Part of a small language model's weights: width 896.
MLP neurons of a small language model. Each row is named by its layer, matrix (down: output weights) and neuron, and shows model dimensions 693-788. Each number is 128 + 24 x the weight over its row's rms, rounded and kept within 0 to 255.
A block is one neuron, or neurons of one layer that tend to fire together. After each block is what it responds to, as a language model described it from the Wikipedia text at the highest values.

L6.down844 [134 126 110 134  96 163  90 125 126 114 104 152 123 108 139 124 115 164 169 113 177  90 144 165 138 118 128  85 137  85 110 116 158 156 133 129 127 153 127 116 152 119 134 130 143 179 156 106 136 140 173 153 136 167 138 137 139 162 131 131 121 128 112 125 208 118 137 126 138 155 172  95 125 128 113 129  90 127 140 156  95 155 122 141 150 115 146 108  97 140 174 139 106  87 138 122]
Description: First pieces of Slavic, Baltic, Greek or other Eastern European names and words, often in tables or lists, e.g. Z(inaida), K(oz)ell, N(itra).

L5.down3344 [157 154 142 150 111 145  89 165 174 133 126 124 121 106  96 120 135 149 134 113 132  90 110 116 121 167 134  82 115 135 173 107 139 128  93 125 162 113 178 125 124 170 107 121 113  95 149 148 115  95 131 129  86 125  94 142 111 112 137 120 128 112  84 145 142 136 119  70 124 135 105 174 140 159 164 129 137 154 149 133 129 116 146 132 153 121 127 172  96 177 132  98 101  83 141 119]
L5.down3464 [108 165 137 121 145 138 134 118 129 119 148 125 100 117 123  99 161 141 118 130 154 111 143 153 121 140 103 125 161 164 114 154 113 146  68 135  78 143 114 158 101 126 140 127 103 115 151 165 128 119 110  96 122 145 116 148  74 101 151 161  85 129 122 114 106 109 164 146 155 151 155 125 110  80 122 150  80 139 170 128 112 146 101 135 110 143 136 120 123  69 121 139  94 127 165 126]
L5.down3612 [139 138 134 122 133 107 122 136 129 166 155  90 127 104 129 142 159 170 142 117  76 156 161  98 141 184 107 151 147 160 121  78 122 136 120 133  77 160 141  95  85 127  95 132 133 133 154 121 137  86 166  90 116 150  50 127 136 130 119 127 110 102  91 109 159 104 148  97 122 156 115 116 150 113 126  95 116 121 166 127 121 112 133 131 142 194 137 105 104 152 142 139 157 157 131 124]
L5.down4564 [147 173 135 149 143 142 154 160 154 100 117 114 118 124 164 115  83  95 105 124 117  97 127 132 130 159 113 104 144 114 129 130 188 110 142 127 193 129  98 128 146 140 141  94 125 109 148 145 112 172 108 117 127 135 153 140 135 110 122  97 139 107 154 149 145 113 180 123  93 122 118 174 114 107 129 154 123 164 134 113 143 154 145 164 120 130 115 154 175 113 104 129 136 118  89 128]
L5.down4629 [119 141 107 112 182 104 101 193 162 130 140  95 116 151 133 120  97 147  75 125 171 111 169 161  84  98 123 102 132 159 115 141 111 113  94 135  83 156 172 133 113 162 137 120 120 164 145 185 121 118 166 150 103 144  97 108 143 128 107 130 112 142 122 111 114 133 127 115 158 108 140 115 111 128 115  95  93 125  78 103 130 142  88  74 140 104 160 125 133 161 141 162 166 159 142 133]
L5.down4756 [111 121 115 166 124 149 100 130 100  66 107 114 166  93 104 144 126 116 128  88 108 165 166 147 133 113 162 155 147 108 110 124 172 144 140 119 135  89 114 145 120 151 116 133 104 114 118  83 111 111 137 103 106 165 144 156 139 133  85 122 107 180 142 114 145 116 129  95  90 123 163 100 141 146 120 123 135 103 139 120 124 142 161  99 155  72 137 122  73 151 131 105 152 135 126  93]
L5.down5062 [122 111 173 107 154 124 117 151  74 113 133 135 157 110 137 146 175 106  92  72  88 118 138 126 126 119 140 136 172 115 118 144 136 123 121 132 143 108 164 120 153 183 103 142 152 143 145 151  89 130 146  96 136 100 131 119 117 119  86  89 167 126 104 128 107 141 139  98 138  87 113 117  96 131 122 133  62 161 110 153 130 150 115 138 167 145 124 153  82 155 124 123 161 166 142 131]
L5.down5375 [133 164 104 119  72 157 165 102 139 109 142 112 113 148 191 105 145 184  94 171 139 157 134 111 137 114  97 133 131 193 147 127  83 130 111 147 144 132 174 166 115 115 105 121  99 115 162 153 169 122 129 116  99 111 113 157 143 131  91 109 104 112 121 126 122 158  91 129 128 125 142 101 131 124 114  91 174 145 128  76 136 133 153 165  90 148 109 129 123 104 132 102 131 134 104 151]
Description: Score digits after a dash and the word right after a win or defeat in sports reports, such as 7–5, 4–1, in the final, finished ninth.

L4.down273 [167 113 134 133 109 102 125 144 132 158  80 100 144 154 135 145 114 141 126 175 121 102 102 182 118 134 111 156 112 129 122 157 146 109 120 137 152 150 101 140 111 107 107  73 156 108 138 124  89 138 159  87 114 105 122 143 103  87 169 127 106 110 145 126 120 115 131 105  88 130 144 135 105 137 133 129 136 144 132  90 114 173 104 149 117 100 106 142 114 153 129 134 170  92 131 141]
L4.down787 [135 160  89 127  97 107  82 104 163 131 158 133 145 164 164 150 133 179 161 114 114 156 143 162  78 177 118 140 147 118 130 121 113 123 145 123 128 116 161 110 141 131 134 103 161 154 117 121 147  89 167 108  87  95 109 139  58 102 122  68 130 143 128 156 129 109 121 112 106  80 125 101 120 126 122  98 128 111 144 112 125 109 130 105 139 119 133 123 106 104 109 140 158 102 149 139]
L4.down2367 [122 149 100 106 141 157  65 137 139 149  70 110 146 144  85 142 118 118 165 173 145 124 130 122 153 143  91 154 119 138 111 137 198 128 111 138 116 120 174 141 117 148 111 156 106 137 133 158 116 133 136 161 125 110 169 154 162 144 150 144  91 123  89 108  96 128 127 104  95 118  90 168 101 159 135 155 111 163 174 134 128  94  89 136 114 125 123 128 141 101 111 107 156  81 150 108]
L4.down2376 [136 139 102 132 121 122 106  88 138 101 151 126 127 150 157 124  71 131 127 120 129 163 145 111 166 149 123 145 120  91 113 129 154 120 141 123 146 163  98 115 119 124 125  95 145 145 155 132 142 124 132 119 115 107 106  99 149 148  77 126 134 150  81 123 123 149 179 133 141 157 123 155 140  63 133 100 140 108 142 164  89 139 106 146  99 175 139 145 116 122 165 103  83 135 114 132]
L4.down2381 [111 115  87 169 122 113 123 103 100 141 114 115 122  93 122 134 159  98 102 152 140 139 119 141 127 145 114 131 114 136 175 128 115 104 129 137 154 170 121 130 148 184 142  87 141  79 145 152  82 118 121 112 127 185 134 141 189 160 108 129 177 124 165 153 109 145  99 124 141 151  89 141 137 125 173 110 149  96 146 129 137 140  91  89 136 116 143 115  85 136 112 157 133  90 115 104]
L4.down4144 [145 121 111  92 117 123 121 146  87 147 150 156 112 130  85 154 131 155 118 117 102 126 149 114 113 151 127 170 162 122 145 124 147 164 149  98 108 111 181 103 133 108 132 115 128 106  74 128 109 151 107 112 114 116 152 114 169 114 115 133 146 137 127 114 164 153 122 153 131 165 105 154 147 107  99 117 102  87 140 134 120 131 133 140 150 137 117 129 169 106 141  78 165 143 136 137]
L4.down4796 [189 135 123 101  69 145 107 103 122 145 134 127 142 164 127 116 144 173 152 124 119  95 145 140 133 144 129 136 150 113 177 137 133 155 123 138  71 102 179 130  93  81 125 103 126 162  95  76 169 155 154  72 137 109 134 147 162 117 141 103 134  98 117 146 113  67 138  82 113 126 143 148 139 137 149 119 145  96 110 146 129 131 139  87  81 132 129 134  75 135 124  84 138  86 112 115]
L4.down5285 [126 129  43 129 149  93  91 152 120 134 128 176 136 159 107  82 156 108 169 126 117 106 145 116 149 129 137 145  65 169 153 160 131 116 136 143  67 156 121 161 108 116 128 166 132 110 125 130  97 159 137 134 133 117  99 118 153 138 133 143 137 126 150 127  98 155 133 126 182  97 126 137 154 121 133 128 131 130 113 189 117 142 122 136 133 132 125 143 146 140 137  72 140 163 142 114]
Description: Words in sports and biographical narration that complete an action and await a preposition or dash: scores (beat St Johnstone 4–1), phrasal verbs (went on, came under, set aside), objects (bumped him).

L6.down4576 [ 97  90 126 116  98 166 142  97 159 114 110 161 125 125 130 130 145  94 116 139 191 133 110 120 190 161 127 116 169 135 112 131 130 103 110 126 137 137 128 112 137 141 130  68  79 122 106 127 122 132 100  97  77 132 143 101 151 102 195 127  91 143 128 126 150  95 132 152 161  93 128 115 134 180 104 127 142 160 131 139 117 148 127 100 126 163 138 158  80 144 138 149 114 151 130 106]
Description: Mid-phrase words or word pieces whose next word is nearly fixed, such as followed (by), Washington, D(.C.), very (seriously), aimed (at), plus some line breaks before headings.

L4.down1106 [137 112 131 133 139 144 116 153 123 124 136 121 169 132 105 131 140  96 130 136 107  95 108  61 116 118  88 150 164 113 185  86 131 164 132 150  99 159 150 161  99 121 118  88 119 144 160 118 123 141 134  97 163  96 111 126 141 148 138 120 169 139 111 100 120 124 117 170 137 111 116 139 107 105 117 112 121 129 156 110 103  94 105 138  95 123 156 108 114 206 111 159 138 123 119 115]
L4.down2375 [134 100 124 110 107 123  75 171 146 124 103 113 114 135 116 141 149  89 111  98 109 137 117 108 140 151 103 116 113 109 108 119 108 103  99 117 129 128  78  90  96 104 144 142 143 103 126 153 153 105  84 142 126 139 147 171 148  92 138 157 152 162 134 106 122 187  88 117 135 161 144 154 120 129 106 130 112 134 119 170 123 131 172 114 114 119  82 105 128  79 117  85 161 156 151 132]
L4.down2506 [130 143 184 150 123 125 175 106  95  84 102  42 120 161 115 148 149 159 118  96 117  93 106 121 101 160 145 105 172 163 123 149 155 127  93 122 118 142 133 143 120 125 126 104 129 152 122 140 122 152 126 108 123 116 173 179  89  92 133 154 128 167 114 105 131 115 144 112 146 147 119 170 130 107 124 155 174  98  89 124 120 123 160 113 138 119 136 109  81 135 112 157 106 124 146 141]
L4.down2549 [165 136 172 117 166 106 118 104 131 102 145 156 130  87 143 133 140 117 143 146  83  88 121 133 114 144 124 122 163 135 181  86 163 116 128 137 149 148 123 171 130 134 137 110 157  89 102 102 130 157 104  89 134 149 114 140 159 136 147 120 120  97 117 147 166 143 114 151 139 127 106 111 131 122 107  97 138 145 109 138 129 138 143 106  91 104  83 134 100 165 144 122 112 144 157 119]
L4.down2831 [124 148 148  97 149  88 145 109  99 113 140  96 120 123 102 160 121 119 140 138 147 110 118 113 133 155 130  97 143 120 166 129 108 100 125 149 119 154 144 147 138 139 124 146 148 105 146 121 131 149 112 120 148 137 163 163 115 108 161 133 129 129  81 138 120 126 148 179 123 156 131 141 164 131  99 131 108 121 131  93 130  98 141 121 132 169 103 106  91 123 117 165 115 119 161 123]
L4.down3056 [189 110 119 121 142 108 179  96 131 166 123 124 102 139 129 166 128 112 170 139 140 112 110  92 132  77 124  95 136 118 111 127 119 147 122 159 128 142 109 166  87 169 139  87 131 143 119 123 104 110  78 102 122 177 130 167 146 121 164 115 124 131 128 135 146 115 144 116 125 127 117 140 116  93 100 110 130 123 100 173 201 125 135 106 131 147 129 126  97 102 148 138 160 128 123 146]
L4.down3753 [140 133 127 133 167 121 102 146 101 109 127 120 125 101  88 113 141 167 119 114 126 126 116 158 143 153 102 160 116 154 105 141 134 144 114 110 140  98 133 108 124 150 141 127 146 141 141 168 147  88  79 101  94 119 124 129  99 119 129 120 159 106 144  72 121 149 161 140 118 161 137 152 111 143 144 149 151 104 123 171  80 151 145 133  89 119  54 166 118 102 111  88 129 165 118 146]
L4.down4344 [122 116 126 124 106  98 120 123 150 138 178  90 100 136 135 110 200  93  76 110 100 129 168  74 128 101 154 128 114 169 139 150  99 142 155 101 105 110 170 146 140 143 104 147 154 119 164 158 142 129 162 149 134 138 117 132 124 146 116 145 154 103 133 142 127 133 110 132 168 153 132 127 173 106 137 131 166  91 143 138 119 102 156 126  72 126 149  96 119 133 140 138 123 133 112 119]
Description: First word-piece of non-English proper names and abbreviations, especially capital P (also M, K), as in Poulos, Poti, Pimpalzad, PDC.

L5.down2130 [113 149 112 131 177 114 138 140 139 154 127  80 113 167 118 125 151 134 145 116 154 161 149 122 122 156 125 117 145 117 138 155 128 130 136 129 169 140 119 122 141 141 191 143 118 186 147 106 149  99 144 118 173 137 112 128  77 116 168 171 117 119 128 128 182 119 134 130 151  98 119 120 129 142 115 117 149 154 113 109 102 136 135 137 147 112 143  87  68 120 134 104 140 135  98 116]
L5.down2810 [101 143 109 142 128  97 147 130 107 129 127 134 130 122 117 150 178 143 148 125  98 124 101 103 152 126 143 104 169 143 123 117 135 131 130 122 145 143 132 139  79 140 163 156 125 136 141  72 106 131 120 111  94 131 115 131 104 174 124 104 142  92 110 120 106 139 186 146 165 128  77 120 182 155 126 148 118 156 108 153 118 172 119 114 137 148 167 123 115  86 165 174 131 156 127 134]
L5.down2825 [160 171 145 124 140 137  64 144 145 146 125  95 126 101 137 106  96 145 110 130 110 135 192 101 129 145 123 119 115 128 142 140 154 104 115 154 100 150 120 102  92 138 107 128 143 112 116 103 155 134 116 151 118 139 114 141 138 124  90 146  73 120 120 147 157 162 143  88 126 112 141  66 132 172 129 146 165 138 122 109 197 161 182 113 126 134  49  95  74 144 128 111  94 154 125 120]
L5.down3269 [110 140 115 108  92 147 124  93 103 137 105 104 105 160 148 143 115 110 139  95 120 112 147 136 102  91 131  95 107 151 104 154 127  98 146 137  96 125 151 162 109  74 185 116 108 115 139 118  63 148 157  98 145 142 122 133 132 124 128 125 108 105 119 114 153 112 151 147 167 151 126  92 139 135 138 123 143 147 125 118 180 146 106 132 149 131 159 133 154  91 122 140 127 111 129 136]
L5.down4072 [166 130 136  98 185 161 161 120 130 142 102 181  87 112 149 123 141 134 134 126 111 123 141 122 124 105 127  96 140 124 131 118 110 129 177 105 105 148  94 114 115 115 110 148  75 106  97 163 152 117 148 143 112 138 174 110 147 128 156 133 153 146  52 116 104 134 125  89 138  97 151 127 182 130 154 145  97 124 115 107 165 138 130  91 150 114 113 117 122 148 137 121 138 152 147 217]
L5.down4480 [131 143 122 133  82 134 149  83 108 101 107 117 139 162 132 141 126 106 126 128  97 146 149 136 108 176 152 121 105 146 124 112 158  86 133 167 118 135 157 156 152 172 138 160 147 147 113 110  84 138 125 147  86 152  93 117 179 164 139 120  98 162 146 131 119 157 132 112 163 150  86  75 138 157 135 130 107 150 147 164 173  96 108 151 173  87 156 126  97 102 145 158 124 142 138  71]
L5.down4980 [124 104 109 107 153 115 156 117 171 128 138 129 135 119 149  97 105 155 110 124 146 134 104 131 109 172 103 144 100 132 144 138 128 136 103 136 114 140 128 139 120 157 115  88 134 169 133 145 115 104 131 125 120 114  88 147  91 149 108 115 142 154 114 129 159 123 182 109 125 118 136  91  88 170 115 167 144 139 122 127  91 125 152 129 123 156 121 150 120 107 114 109 100 154 120 112]
L5.down5111 [169 107 165 107 128 146 153 172 141 102 122 110 131 117  94 103 126  96 101 113 109 152 125 103 135 107 135  72 120 123  52 130 127 132  94 108 134 100 145 125 104 134 134 137 116 148 103 129 128 167 135 118  91 114 131 156 135 134 128 137 116 110 144 129 147 119 150  91 108  76 138 132 150 157 158 127 146 109 114 126 126 134 117 138 125 111 124 138  64 103 117 181 126 154 124 103]
Description: Middle word pieces of foreign, often Slavic, personal names in sports tables and lists (Vat-utin, Gor-an, Djok-ovic), plus verbs or adverbs right after a subject in narrative (refused, named, actually).